{
  "num_hidden_layers": 12,
  "hidden_size": 384,
  "num_attention_heads": 6,
  "num_key_value_heads": 2,
  "head_dim": 64,
  "intermediate_size": 1024,
  "vocab_size": 3828,
  "hidden_act": "swiglu",
  "norm": "rmsnorm",
  "norm_place": "pre",
  "norm_eps": 1e-05,
  "positions": "rope",
  "rope_theta": 500000.0,
  "rope_fraction": 1.0,
  "qk_norm": false,
  "attn_scale": 0.125,
  "bias": "qkv",
  "tie_word_embeddings": false,
  "parallel_block": false,
  "init": "normal",
  "init_std_qkv": 0.0274,
  "init_std_o": 0.0274,
  "init_std_up": 0.0274,
  "init_std_down": 0.0,
  "optimizer": "muon_variant",
  "learning_rate": 0.0075,
  "beta1": 0.9,
  "weight_decay": 0.024,
  "lr_head": 0.00498,
  "max_grad_norm": 2.0,
  "warmup_steps": 200,
  "schedule": "wsd",
  "decay_fraction": 0.903,
  "decay_shape": "linear",
  "final_lr_fraction": 0.0,
  "batch_tokens": 65536,
  "max_seq_len": 256,
  "doc_mask": false,
  "train_tokens": 447500000,
  "max_steps": 6829,
  "dataset": "wikipedia_en"
}
MLP neurons of a small language model. Each row is named by its layer, matrix (gate and up: input weights) and neuron, and shows model dimensions 80-175. Each number is 200 + 20 x the weight over its row's rms, rounded and kept within 0 to 999. A neuron's up and down rows have the sign that makes its largest values positive.
After each neuron's rows, "fires on" lists the tokens most often at its 100 highest values on Wikipedia text that the model never trained on. A number after a token or word is its count.

L4.gate916,217,244,179,179,202,198,195,210,215,209,175,271,181,199,198,222,166,219,207,224,209,197,201,199,189,232,216,199,200,204,215,199,211,218,200,197,177,224,168,198,216,214,227,181,209,217,200,204,205,190,185,203,211,234,192,223,232,206,177,207,218,201,214,158,179,195,176,180,207,175,204,226,198,207,187,214,206,247,147,238,196,202,139,214,200,200,205,222,214,217,227,218,225,226,260,183
L4.up916,189,206,225,210,223,200,195,165,198,206,218,217,205,191,226,184,212,200,224,190,184,210,214,170,183,174,193,219,215,185,204,195,216,214,158,194,180,224,139,195,207,212,190,217,211,199,194,200,211,185,181,202,201,212,203,207,209,197,191,188,187,216,201,170,209,187,209,193,159,183,202,202,193,202,170,208,174,199,176,190,167,174,214,251,189,176,204,186,139,212,231,198,182,181,210,162
fires on: "ell" 18, " set" 10, " put" 9, "ay" 7, "all" 6, "ut" 5

L4.gate974,243,214,179,211,163,206,195,214,192,216,209,198,225,195,209,225,188,201,204,213,203,192,167,190,194,187,233,183,214,205,171,189,209,167,223,196,166,198,198,207,230,170,228,187,207,199,200,226,168,202,172,202,197,179,189,202,180,204,206,174,175,244,188,196,199,194,198,207,165,214,234,221,175,202,227,193,199,215,192,168,178,187,213,167,198,176,214,161,220,179,207,201,200,212,188,210
L4.up974,228,219,176,193,220,182,211,184,179,206,192,185,220,223,195,188,200,181,233,231,213,202,153,203,205,198,208,227,202,180,219,182,154,181,213,234,194,207,232,223,174,250,210,201,204,185,166,166,189,216,189,209,180,186,202,162,224,196,201,196,204,223,214,221,220,197,230,213,215,171,190,210,213,185,182,216,195,189,177,209,199,198,187,217,189,213,215,229,233,197,188,192,221,176,178,196
fires on: " " 19, " U" 12, "ond" 8, " /" 7, "enc" 6

L6.gate55,193,197,197,163,209,217,182,255,193,218,211,232,182,199,216,187,226,204,197,209,195,212,218,207,204,186,193,230,199,215,204,205,179,206,175,189,195,197,213,244,185,187,210,186,194,226,203,201,202,230,195,208,219,193,217,216,203,217,207,220,175,206,188,209,184,188,201,202,209,176,220,178,180,177,187,177,200,196,220,194,201,207,224,176,163,180,248,161,169,207,180,210,181,187,176,212
L6.up55,203,210,149,211,200,191,215,208,217,214,175,191,239,214,184,215,194,227,214,195,234,193,220,176,216,182,214,201,203,171,203,190,175,183,210,186,185,227,214,162,157,180,218,193,221,229,191,165,175,170,172,242,222,189,180,186,205,205,179,215,210,206,234,201,203,193,167,177,211,202,193,194,203,219,206,194,209,178,190,210,250,203,224,181,188,185,214,194,209,200,195,177,167,166,199,191
fires on: " and" 43, "0" 9, " “" 5, " two" 4

L6.gate371,204,187,232,200,173,156,194,204,154,212,232,186,184,204,193,220,214,229,198,210,180,190,187,206,178,225,207,179,226,197,215,215,220,221,204,165,215,194,161,199,161,219,203,188,221,194,222,214,175,217,236,201,193,198,202,196,192,206,200,229,194,247,173,219,212,186,199,190,216,202,176,225,189,217,193,222,199,199,231,178,225,224,211,224,209,197,190,211,212,211,194,206,208,173,163,165
L6.up371,200,189,235,166,205,207,205,223,217,220,208,189,224,205,186,190,198,191,220,214,181,178,218,183,216,205,194,171,202,205,164,218,198,220,214,216,169,217,196,188,197,205,170,193,216,221,219,212,208,196,155,216,215,188,205,217,188,205,185,220,190,214,170,204,186,172,232,190,201,214,192,216,187,239,174,214,196,161,248,230,155,200,179,187,199,188,204,179,160,190,193,210,193,202,203,225
fires on: "-" 38, " " 22, " were" 4

L4.gate697,226,237,182,219,203,194,207,215,187,213,226,194,188,213,222,195,211,233,183,199,225,183,205,245,185,201,216,228,171,176,166,170,213,208,173,246,179,202,172,217,190,205,221,174,206,192,206,200,200,152,199,216,201,205,192,235,210,225,230,202,180,187,207,179,181,201,207,215,180,238,222,178,211,229,239,206,205,208,224,226,193,167,218,186,178,187,215,198,234,227,203,160,191,206,203,208
L4.up697,202,184,213,188,203,206,210,214,200,185,208,195,208,195,185,216,204,199,209,228,227,172,187,167,178,200,196,202,186,188,186,189,211,203,192,181,221,202,197,197,224,163,221,183,201,214,160,236,200,200,191,196,192,200,186,219,220,223,203,206,191,223,225,244,185,210,189,182,160,259,186,191,183,204,243,220,210,206,174,211,195,231,142,206,180,160,163,199,204,182,156,170,179,240,208,211
fires on: "-" 34, " to" 21, " under" 5, " of" 5, "rit" 4, "w" 4

L5.gate512,219,183,221,221,188,191,190,197,201,203,180,209,206,204,154,189,237,204,185,193,222,188,216,215,195,197,201,218,199,230,245,190,183,205,238,211,218,180,206,203,187,206,244,196,213,203,158,212,174,202,212,191,170,196,192,206,182,177,193,211,182,185,205,182,210,181,228,218,208,203,216,176,215,221,210,186,199,225,212,179,232,237,173,176,202,213,209,212,226,204,162,177,204,221,172,215
L5.up512,194,210,173,179,209,198,176,205,148,185,217,198,232,201,206,182,216,224,211,209,204,189,180,219,190,187,225,156,191,207,191,215,226,203,200,199,185,216,191,201,215,180,215,167,211,221,223,188,175,191,183,182,237,191,191,201,213,203,222,162,193,169,224,191,173,183,192,197,169,247,185,183,190,193,218,155,183,238,184,214,195,191,215,213,200,156,234,195,236,228,202,218,198,221,191,193
fires on: "\n" 95

L6.gate13,190,179,203,202,195,224,157,217,259,207,216,220,189,211,226,207,180,207,210,198,209,234,189,216,214,222,209,207,200,210,222,191,178,215,197,212,181,207,227,187,175,226,210,230,193,170,208,206,188,221,234,211,214,196,214,190,225,199,215,191,169,183,177,218,167,185,171,211,194,258,202,228,198,188,145,228,223,223,213,216,225,179,172,212,156,196,206,215,204,173,185,236,227,194,185,163
L6.up13,232,218,179,211,220,172,216,162,258,220,143,227,167,216,174,199,220,262,184,221,207,244,224,190,190,188,207,234,193,176,207,169,193,187,194,181,208,202,226,191,216,193,205,177,170,164,174,194,201,166,217,194,203,199,188,224,195,191,196,206,201,195,185,196,223,176,198,218,200,182,206,227,184,172,190,206,213,218,194,183,198,239,210,224,201,194,213,199,201,187,204,190,169,203,171,214
fires on: " iss" 15, " ass" 11, "g" 11, " Ass" 10, "iss" 6, " val" 5

L4.gate386,211,197,197,222,201,215,205,203,210,175,184,223,213,222,197,213,205,187,205,184,178,219,226,202,179,195,192,222,184,204,220,208,208,202,244,184,167,219,184,222,183,204,192,172,215,176,211,175,206,210,170,181,187,180,227,255,172,205,238,181,202,184,205,184,195,204,186,181,155,205,205,186,207,194,177,222,191,186,189,234,211,199,191,171,156,212,195,183,230,207,182,172,209,200,197,224
L4.up386,225,182,176,215,231,228,205,220,186,198,225,236,205,227,224,202,177,171,208,159,172,200,191,175,212,204,218,240,205,188,190,198,204,211,218,220,200,194,218,182,222,205,179,177,171,206,183,211,207,167,152,264,173,166,168,241,218,219,183,200,238,202,181,169,203,179,185,197,230,216,199,161,230,203,184,196,207,211,180,222,176,221,218,200,218,185,176,199,180,212,223,197,191,219,175,179
fires on: " \"" 17, " (" 10, " |" 10, "able" 8, "T" 8, "I" 7

L5.gate197,156,221,169,208,210,220,199,177,206,198,222,211,163,172,188,223,183,198,214,212,227,217,210,216,174,147,205,213,206,216,195,234,179,241,187,207,192,211,196,221,217,203,171,194,218,208,235,206,168,212,201,233,240,227,194,184,196,206,156,203,205,225,195,200,206,191,189,227,196,178,222,231,198,214,192,229,195,220,224,206,230,203,195,197,235,212,220,187,179,183,180,176,191,200,219,196
L5.up197,193,194,178,236,211,176,194,230,241,186,166,189,191,207,183,192,209,207,170,207,210,209,203,182,220,185,201,205,216,200,228,196,218,202,193,173,190,230,198,185,180,211,199,185,156,234,205,228,225,208,214,190,204,232,200,211,198,227,195,195,189,185,244,176,209,210,194,219,184,224,206,227,213,191,173,189,212,190,200,196,189,155,201,238,227,170,234,173,224,175,199,189,181,190,227,200
fires on: "==" 33, " ==" 17, " to" 10, "-" 6, " " 5, "–" 4

L6.gate171,189,203,189,196,178,140,187,265,168,154,194,190,219,188,229,226,198,179,197,208,227,208,179,163,176,187,187,179,202,224,214,202,193,217,227,184,202,198,185,209,196,203,199,179,194,169,200,220,213,164,194,199,192,163,170,200,189,219,221,165,215,185,211,222,220,192,211,169,173,216,220,220,175,198,193,209,193,204,185,203,208,177,185,198,177,180,194,185,225,212,177,186,203,178,222,224
L6.up171,165,192,201,207,213,215,239,208,195,204,210,211,207,187,209,192,175,165,191,210,191,207,215,179,190,221,181,211,191,209,216,179,225,176,209,173,183,225,138,174,190,192,203,204,195,208,190,208,240,195,180,179,208,187,141,186,203,214,227,172,207,216,183,186,176,225,196,186,205,233,237,182,206,205,189,186,199,184,212,154,183,194,191,163,242,203,153,218,189,197,171,230,195,219,176,204
fires on: " (" 33, "\n" 27, " |" 17, " Pr" 5, ":" 4

L6.gate447,190,179,212,211,152,185,204,163,203,195,215,191,166,170,202,178,185,185,234,201,191,208,174,215,185,170,204,165,228,190,183,221,206,212,216,216,197,203,210,224,221,231,177,229,187,204,191,208,202,212,193,174,162,196,230,180,237,231,196,206,162,204,205,175,227,193,190,189,166,201,206,188,189,183,213,193,154,224,192,204,197,195,226,209,230,217,213,203,140,158,204,222,228,201,164,227
L6.up447,197,182,246,186,201,184,214,167,221,190,186,212,206,230,198,165,206,221,256,203,217,189,207,182,183,189,182,260,190,206,205,201,185,210,197,199,204,180,198,200,193,196,250,230,207,199,211,210,202,233,201,177,216,153,187,174,183,198,192,201,200,167,205,217,196,211,232,172,237,188,185,236,183,213,183,232,189,179,194,181,227,206,220,180,213,200,196,190,192,209,223,199,188,210,191,215
fires on: "\n" 29, " well" 24, "0" 9, "9" 7, "8" 6

L3.gate483,244,157,203,183,203,211,215,198,183,166,172,210,202,206,229,198,198,197,227,194,209,162,229,222,189,209,179,192,197,213,200,198,246,182,191,172,194,193,225,192,194,195,210,184,185,224,227,207,186,184,207,226,216,193,187,186,183,155,202,195,186,170,165,219,208,196,202,170,198,210,215,225,213,205,204,188,214,189,249,203,179,189,227,223,205,217,233,187,213,187,190,220,189,183,201,184
L3.up483,192,190,226,192,204,220,187,214,190,175,198,201,212,227,198,192,222,203,189,209,196,200,221,201,202,183,168,187,199,215,155,142,186,212,213,170,190,182,224,158,166,186,229,176,205,161,208,191,215,208,223,205,209,234,176,145,208,192,217,216,187,184,185,185,177,217,180,158,218,206,206,199,206,228,196,186,220,175,225,199,153,190,171,207,172,210,199,230,206,185,191,190,228,205,220,231
fires on: "1" 31, "a" 9, "i" 6, "on" 6, "T" 6, " into" 5

L7.gate617,173,210,164,193,182,199,191,157,198,215,225,157,169,176,208,152,210,237,205,209,211,222,215,169,197,185,187,212,190,187,212,213,214,202,159,192,153,190,195,187,243,218,209,204,170,207,193,205,196,227,193,190,217,174,206,157,195,227,208,182,208,243,182,175,195,182,206,196,181,224,243,217,196,208,220,194,210,187,216,172,192,221,220,218,199,231,188,197,231,246,182,195,184,188,167,219
L7.up617,184,167,228,202,200,188,182,186,185,218,213,181,203,225,220,159,182,198,223,181,179,204,201,183,185,199,181,217,202,204,180,205,236,171,203,208,179,191,216,191,229,207,176,198,203,224,184,206,203,171,230,215,218,166,207,163,187,165,186,207,166,235,229,162,199,180,194,190,206,197,206,175,195,243,187,223,223,189,225,181,232,213,199,220,206,227,162,172,196,172,200,194,211,225,194,216
fires on: " L" 23, " Ch" 11, " V" 9, " P" 8, " A" 5, "s" 4

L7.gate797,242,254,181,191,168,172,191,182,204,222,224,215,189,202,205,184,193,226,210,224,195,218,224,162,165,200,214,192,195,184,248,200,203,181,201,179,173,202,210,219,191,182,214,161,214,156,192,243,199,205,201,206,203,203,190,151,208,195,162,181,201,217,201,194,177,168,223,219,200,171,205,208,208,214,195,214,220,175,210,171,222,175,194,227,162,196,208,202,219,162,209,200,209,206,139,192
L7.up797,174,192,198,193,194,234,220,198,160,188,207,222,222,223,211,203,201,180,233,191,222,222,185,202,218,195,183,188,213,219,178,195,169,210,223,225,187,214,191,207,222,225,193,194,220,181,192,210,215,222,207,212,184,155,179,179,192,197,242,251,214,218,166,191,221,206,166,183,222,180,181,223,191,222,203,189,191,182,224,210,173,201,202,192,203,203,182,207,236,159,184,185,199,186,207,216
fires on: " M" 54, " S" 12, " " 4

L5.gate203,181,205,169,211,193,179,200,190,173,172,224,199,204,186,193,241,189,202,190,230,196,220,210,166,193,205,179,183,178,208,188,194,217,206,176,192,226,194,180,217,194,220,206,126,199,182,206,195,221,190,192,199,189,207,187,200,186,231,199,201,165,162,210,171,166,187,175,207,185,198,196,192,195,184,195,174,183,194,205,201,194,220,200,234,202,188,214,192,201,223,200,169,187,140,216,200
L5.up203,215,185,210,189,187,192,199,217,176,197,218,187,217,236,170,209,169,172,237,213,225,200,190,178,192,164,201,217,184,205,191,196,202,194,224,204,214,224,207,230,211,186,201,170,216,196,192,207,204,190,196,182,208,215,199,250,232,195,166,215,169,188,220,182,240,191,206,213,176,205,177,194,176,199,221,183,205,225,184,178,232,222,199,225,214,198,204,195,220,246,209,189,197,174,217,181
fires on: " and" 18, " of" 12, " in" 10, " to" 5, ":" 4, " a" 4

L4.gate483,200,199,197,214,214,225,210,222,183,182,181,229,233,212,181,229,224,205,196,219,192,186,187,196,184,217,211,168,220,248,209,205,204,228,195,174,213,184,188,200,235,179,191,215,220,146,187,217,209,219,217,185,204,205,178,231,205,206,202,190,197,185,171,152,158,185,192,228,219,221,236,216,211,216,205,175,222,187,207,185,209,171,193,174,193,212,196,206,190,199,196,255,204,224,208,201
L4.up483,197,202,205,208,226,200,199,226,172,198,186,193,224,211,227,197,207,225,191,192,206,202,212,220,205,191,201,211,159,168,190,197,204,175,178,168,222,216,179,213,216,206,180,219,220,203,206,199,215,185,180,186,218,175,179,188,214,189,197,205,208,190,189,217,151,215,195,200,229,168,201,216,220,198,180,202,193,158,178,170,232,229,203,226,205,218,204,209,204,195,170,187,183,226,197,203
fires on: "," 27, " that" 21, "ect" 7

L6.gate437,200,220,184,191,215,234,194,220,209,158,186,169,205,209,202,206,201,224,182,165,218,214,215,217,155,204,184,177,187,196,237,191,175,211,208,178,207,191,235,171,171,185,203,210,182,226,181,202,166,202,219,202,186,218,202,163,247,229,193,217,212,185,201,186,206,188,221,186,183,178,194,207,189,211,176,229,201,188,236,179,163,206,165,207,227,194,191,187,197,206,232,211,235,191,212,189
L6.up437,216,230,201,167,223,203,212,180,188,195,169,207,172,240,191,200,221,208,223,208,208,235,207,204,223,217,198,210,216,188,201,165,178,225,191,199,195,191,220,181,201,214,198,233,182,220,214,225,184,185,167,186,205,188,200,194,198,221,244,186,188,206,195,214,220,208,195,193,189,224,214,235,170,183,190,224,192,184,156,209,167,216,202,197,215,149,170,200,207,185,199,209,217,196,181,218
fires on: " iss" 16, " leg" 12, "ig" 9, " arr" 8, " val" 6, "t" 6

L5.gate558,191,209,206,223,174,212,206,201,210,230,180,198,211,252,217,196,189,216,219,176,168,202,175,191,182,225,191,193,198,195,178,156,222,181,181,190,198,214,209,192,228,187,213,179,199,208,188,175,226,209,159,198,218,185,207,205,229,210,180,189,201,196,206,212,230,216,213,188,212,195,230,178,176,218,188,185,169,185,166,193,188,212,227,142,175,211,180,205,202,215,181,189,211,177,204,192
L5.up558,185,198,206,185,209,174,218,187,177,193,184,190,193,215,264,228,195,203,227,192,205,230,200,191,175,212,190,187,199,156,190,222,204,199,175,195,204,199,187,214,217,177,228,219,210,193,187,157,220,185,200,223,203,151,209,244,223,211,160,204,157,211,173,199,200,182,194,213,172,204,197,204,193,209,205,196,199,181,183,197,206,179,212,198,188,223,240,206,150,209,205,210,209,207,220,186
fires on: "," 73, " the" 7

L6.gate197,178,182,201,201,208,201,182,237,199,175,179,179,206,173,203,204,191,187,201,211,186,215,208,189,219,203,197,205,192,177,189,183,201,230,161,182,199,206,232,204,222,200,206,187,222,224,214,206,214,221,193,178,204,206,206,193,213,219,206,183,220,189,201,192,194,208,223,200,195,165,191,202,196,214,155,211,184,190,179,196,200,187,188,184,195,211,204,204,172,191,211,204,210,204,181,214
L6.up197,208,235,244,167,183,221,187,194,184,185,198,190,194,240,188,218,196,219,213,206,197,194,189,173,209,191,201,171,210,159,222,189,216,204,161,198,182,193,196,195,148,149,200,218,201,217,211,179,190,179,222,215,205,172,247,193,208,186,181,179,206,194,186,208,207,202,179,227,202,212,182,236,206,216,220,195,198,215,194,166,234,216,196,136,203,206,199,201,176,179,205,186,181,164,187,202
fires on: "," 71, " and" 21

L7.gate722,195,197,233,178,226,165,172,196,184,185,195,193,194,211,220,184,227,209,205,185,177,199,213,186,249,192,197,184,200,144,173,211,194,197,212,216,190,173,202,200,183,218,195,201,166,223,209,198,236,192,224,178,198,207,179,195,208,214,195,209,210,203,191,194,189,218,205,197,211,157,214,195,213,184,191,176,193,215,202,173,237,188,159,191,181,190,171,158,182,198,230,178,218,162,220,163
L7.up722,196,242,188,194,239,191,225,189,194,205,212,212,206,220,164,203,173,243,269,225,222,183,197,175,203,184,191,182,217,163,199,211,211,209,201,180,213,198,205,167,175,198,207,188,221,191,209,171,152,214,201,214,194,232,179,205,214,234,196,226,195,178,205,182,228,207,218,173,172,169,174,217,230,202,185,195,197,226,193,192,199,200,207,180,201,212,196,196,173,198,197,170,198,214,186,173
fires on: "1" 25, "." 22, " and" 8, " " 6, "w" 6

L6.gate47,226,197,217,198,193,188,232,168,191,200,207,197,174,203,187,191,212,199,190,194,189,211,198,211,195,219,225,197,173,166,189,177,202,170,180,183,227,204,181,174,184,202,236,189,199,209,207,234,188,218,222,208,162,169,228,198,187,220,146,234,213,189,220,203,183,194,181,194,199,191,221,193,201,181,212,204,235,184,195,174,187,194,175,194,205,198,164,217,189,152,211,187,229,225,202,194
L6.up47,249,194,161,217,193,175,187,206,227,177,188,186,185,190,196,201,168,196,238,187,189,182,185,192,179,190,202,214,178,194,205,150,218,180,209,211,192,221,224,200,221,182,191,218,195,204,201,197,210,198,231,214,196,199,179,213,191,234,175,173,185,189,168,243,206,183,188,180,195,204,223,165,202,188,196,187,207,192,241,169,192,220,204,167,220,228,194,191,183,192,197,162,213,201,177,198
fires on: " of" 22, " the" 11, " than" 8, " as" 8, " each" 6, " like" 4

L6.gate62,209,219,216,196,203,214,206,172,205,169,209,207,203,179,194,181,183,226,216,153,206,223,172,227,201,177,222,141,196,166,218,215,183,170,191,159,210,183,182,192,203,204,200,186,177,227,190,218,203,223,206,195,203,190,231,161,188,210,192,214,191,214,182,163,189,190,234,203,192,195,191,205,202,192,190,196,229,186,208,207,177,180,211,229,188,211,233,251,191,164,196,220,196,199,173,188
L6.up62,218,184,220,179,193,186,192,162,208,202,203,236,193,213,205,196,164,220,204,203,190,204,197,215,207,189,223,198,177,199,215,174,189,144,199,189,193,222,172,171,197,248,176,202,192,245,196,178,189,209,209,223,196,189,221,198,215,206,207,197,199,214,187,210,175,179,205,249,213,183,221,231,172,172,185,191,203,191,212,229,210,180,263,188,206,200,231,216,183,151,198,213,238,195,166,193
fires on: "," 24, " the" 22, " is" 11, " was" 9, " called" 7, " as" 4

L7.gate635,191,183,212,196,212,166,189,179,204,216,198,228,222,216,214,195,253,214,197,190,187,172,191,207,184,186,194,210,190,183,237,176,211,194,168,185,208,176,189,198,201,194,198,221,225,197,166,175,186,178,200,159,195,204,180,186,229,229,179,189,170,187,184,200,176,212,191,171,185,186,224,189,175,207,169,161,192,196,193,159,216,157,160,170,185,204,203,226,205,199,214,188,232,209,231,174
L7.up635,171,188,208,191,182,203,189,218,209,181,196,164,180,203,221,185,198,192,186,187,192,192,207,176,229,191,213,204,188,169,181,152,226,177,208,176,208,154,220,194,214,212,208,191,195,194,226,168,167,222,172,200,210,215,181,171,212,211,169,223,192,185,202,222,210,206,205,208,205,195,191,187,192,196,209,182,177,174,183,164,201,230,145,205,209,191,225,222,166,200,185,214,186,205,218,203
fires on: " that" 42, " find" 8, " of" 8, "," 6, "s" 5, "ing" 4

L6.gate347,194,199,162,185,232,194,199,198,230,194,178,209,203,192,219,217,206,203,183,194,225,193,187,215,206,183,233,227,162,182,187,177,209,162,177,236,198,163,197,201,166,201,180,199,219,159,149,215,176,213,224,189,178,186,193,228,198,179,183,234,187,200,191,194,210,169,231,225,198,191,210,195,217,204,168,200,147,204,237,196,181,231,217,159,172,223,213,214,190,219,180,196,228,206,217,197
L6.up347,188,172,197,176,179,199,207,211,187,189,206,220,200,177,181,195,163,227,205,212,224,181,213,189,185,224,199,198,208,221,219,167,227,193,195,212,197,186,204,148,211,188,188,222,212,190,180,208,195,251,212,169,185,206,231,207,198,175,193,212,199,196,208,205,217,189,145,213,149,160,228,192,207,182,217,212,212,205,234,211,215,180,166,187,174,217,205,188,185,186,205,206,186,217,177,193
fires on: "1" 29, " " 21, "2" 17, "3" 11, "h" 8, " (" 5

L7.gate1005,195,177,180,192,156,224,215,200,227,185,205,186,189,195,184,185,196,192,211,214,195,213,193,206,190,198,183,195,180,183,206,193,242,198,193,225,174,218,195,210,174,235,207,203,170,216,175,195,195,189,194,205,210,223,208,210,227,224,243,182,220,210,261,191,191,234,170,161,189,199,177,166,199,187,219,200,203,161,178,191,240,183,180,178,245,197,242,177,185,200,176,184,168,219,153,194
L7.up1005,224,198,213,210,177,190,234,189,196,217,186,190,200,198,193,203,197,191,185,230,243,205,193,213,211,231,187,239,203,207,187,206,206,206,197,178,231,224,186,202,180,186,230,218,199,224,222,195,219,217,237,209,202,219,202,226,190,163,206,216,236,214,198,215,220,204,216,177,212,172,194,240,194,204,201,222,201,184,205,169,209,210,189,195,211,201,214,249,212,179,208,175,213,182,196,215
fires on: "9" 26, "8" 25, " tr" 4

L7.gate819,236,215,224,193,244,191,201,205,191,187,225,185,186,180,189,203,200,228,185,183,239,245,186,201,208,186,201,214,229,214,198,209,209,204,204,186,229,188,204,183,212,211,224,191,183,179,211,237,158,169,212,192,188,175,204,199,177,192,225,227,226,195,191,185,213,179,188,166,203,219,208,194,170,218,197,181,222,217,199,177,202,212,215,187,220,184,209,209,190,233,202,168,176,197,189,178
L7.up819,239,182,220,157,173,184,197,195,204,227,197,207,210,184,221,202,188,206,203,204,196,203,207,207,213,189,205,197,213,229,174,196,204,168,180,226,191,223,212,212,193,194,179,173,149,178,194,189,244,211,216,201,231,198,236,227,182,167,194,161,223,189,209,180,202,149,192,195,204,204,189,204,189,165,208,214,198,236,218,212,207,224,200,201,193,192,198,187,204,207,210,216,250,161,177,191
fires on: " K" 24, " P" 10, " R" 9, " M" 7, "ic" 5

L5.gate408,240,224,192,191,244,213,189,172,191,171,198,209,194,200,208,209,222,206,187,251,171,177,157,175,216,201,222,201,174,197,219,178,211,183,186,180,202,202,199,211,229,236,174,198,172,222,238,223,182,214,244,218,198,188,181,198,225,197,218,167,174,179,196,200,176,205,205,193,188,226,219,206,216,202,188,209,220,212,239,224,208,200,210,224,196,185,200,223,172,177,209,198,214,233,222,166
L5.up408,225,208,229,171,219,219,193,174,173,200,186,183,184,243,186,186,220,204,215,222,191,226,175,214,224,222,218,237,193,216,228,211,245,176,185,150,182,205,170,195,198,214,197,219,175,197,218,187,180,244,203,180,201,201,189,193,203,180,208,205,206,178,238,221,194,206,210,199,198,186,220,226,217,231,204,211,210,192,187,187,202,227,221,203,185,179,228,243,202,210,195,173,220,215,213,187
fires on: "," 24, " book" 13, " album" 10, " of" 6, "led" 6, "a" 4

L6.gate332,218,208,197,237,219,205,174,209,197,196,181,190,186,173,256,180,179,190,170,184,231,195,190,211,210,191,179,212,191,198,202,239,209,206,221,200,231,207,215,209,172,242,196,208,172,170,234,176,186,207,222,169,232,189,183,190,190,210,186,214,195,220,222,252,188,220,200,203,197,224,183,179,211,167,216,257,227,218,171,224,181,209,212,219,203,184,192,217,196,206,198,192,219,185,193,208
L6.up332,216,202,197,196,240,212,200,182,181,187,178,208,250,183,193,206,207,212,215,232,189,203,195,212,194,192,200,230,211,209,230,226,181,186,210,171,234,154,198,211,157,234,208,182,167,233,223,222,215,196,185,221,179,211,196,195,207,187,197,197,207,194,202,236,186,179,188,157,233,210,205,247,160,207,212,219,214,195,186,221,217,211,203,183,174,203,231,192,220,202,180,186,193,212,224,171
fires on: "2" 36, " first" 12, "8" 11, "7" 6, " |" 6, "ad" 4

L7.gate860,161,233,181,240,208,215,175,242,198,193,235,205,183,192,219,180,190,184,209,243,234,184,194,178,193,197,200,224,189,190,186,182,199,157,198,192,201,185,236,208,183,202,190,196,211,177,181,180,203,187,194,196,223,202,221,231,204,182,211,188,191,194,175,173,204,213,205,208,186,194,190,176,216,194,209,200,181,182,203,202,175,218,220,206,197,199,213,210,209,207,194,210,247,221,169,207
L7.up860,207,206,234,206,201,190,219,186,190,228,200,206,192,206,204,199,169,206,243,195,192,231,207,201,209,215,183,201,159,226,245,190,221,212,204,240,151,221,201,201,176,178,159,220,170,158,239,183,223,182,212,172,191,197,157,198,218,184,189,218,161,209,184,209,219,213,164,182,191,179,164,162,208,200,201,213,228,225,245,183,197,206,200,211,208,189,172,201,166,189,197,211,180,201,188,211
fires on: "1" 34, "2" 24, " not" 5, "ens" 4, " dec" 4

L7.gate377,190,187,168,230,237,195,161,168,229,199,223,189,191,182,223,172,194,197,194,222,193,242,233,191,234,205,208,210,216,154,217,229,182,225,189,189,214,193,187,202,181,214,196,193,205,228,190,216,227,172,201,228,184,181,191,182,208,213,175,236,213,194,170,212,206,150,209,197,211,201,202,199,226,187,216,218,202,194,196,194,219,230,198,209,189,214,209,213,203,204,195,197,241,201,185,196
L7.up377,155,205,199,185,214,179,194,189,218,198,233,238,223,221,188,193,204,211,185,179,195,220,178,178,197,200,202,214,171,160,188,199,167,150,176,209,218,199,221,218,227,196,229,214,215,156,215,233,183,181,206,223,172,161,224,161,203,205,195,180,205,224,195,205,199,188,208,173,219,234,187,201,228,218,200,184,235,211,227,170,226,200,229,216,185,188,172,183,160,174,199,206,241,187,196,206
fires on: " A" 69, " a" 18, " ent" 5

L7.gate981,179,150,183,189,178,173,210,214,186,185,206,204,179,202,216,179,163,230,176,175,180,222,172,214,163,178,170,188,208,203,227,216,240,154,186,169,217,211,206,224,191,197,217,222,168,200,190,230,170,205,195,177,200,162,196,158,187,219,232,191,169,173,165,222,201,241,185,190,199,211,179,189,196,207,226,202,170,173,184,194,227,188,174,191,204,186,192,225,222,229,220,208,213,222,186,199
L7.up981,224,186,229,183,203,212,198,177,196,200,223,212,207,212,192,178,173,187,192,201,231,224,212,212,205,179,205,213,210,219,170,205,210,199,223,200,223,187,223,213,188,183,181,224,200,189,238,188,197,216,203,187,241,232,222,244,192,200,164,197,225,196,194,209,201,201,194,183,165,215,204,186,146,205,198,190,178,196,215,194,208,185,229,169,220,193,200,219,150,167,182,196,219,215,183,175
fires on: "\n" 30, " |" 12, "8" 9, "ol" 7, "ris" 4, "ic" 4

L4.gate648,194,165,199,193,206,202,206,190,191,196,194,195,209,162,192,200,229,200,207,233,195,195,180,237,186,167,193,220,201,217,215,203,176,236,165,202,207,160,203,214,216,223,204,178,194,228,215,194,208,210,184,201,222,216,187,236,199,185,203,221,214,184,202,179,222,212,191,233,231,200,200,213,192,197,195,222,189,171,211,222,194,189,193,189,185,199,213,197,216,170,240,167,173,175,217,185
L4.up648,171,192,208,189,189,160,202,222,249,184,186,183,172,189,207,216,217,200,174,193,183,204,231,196,192,181,215,199,207,211,204,219,217,196,192,173,198,223,228,179,200,231,208,241,194,195,206,203,192,190,200,191,213,197,219,206,199,200,237,218,215,194,211,199,229,207,169,183,190,238,225,167,217,192,231,201,203,222,194,167,182,207,150,205,205,215,198,199,185,198,167,178,185,188,199,191
fires on: "/" 23, "-" 20, " %" 9, ")" 8, "–" 8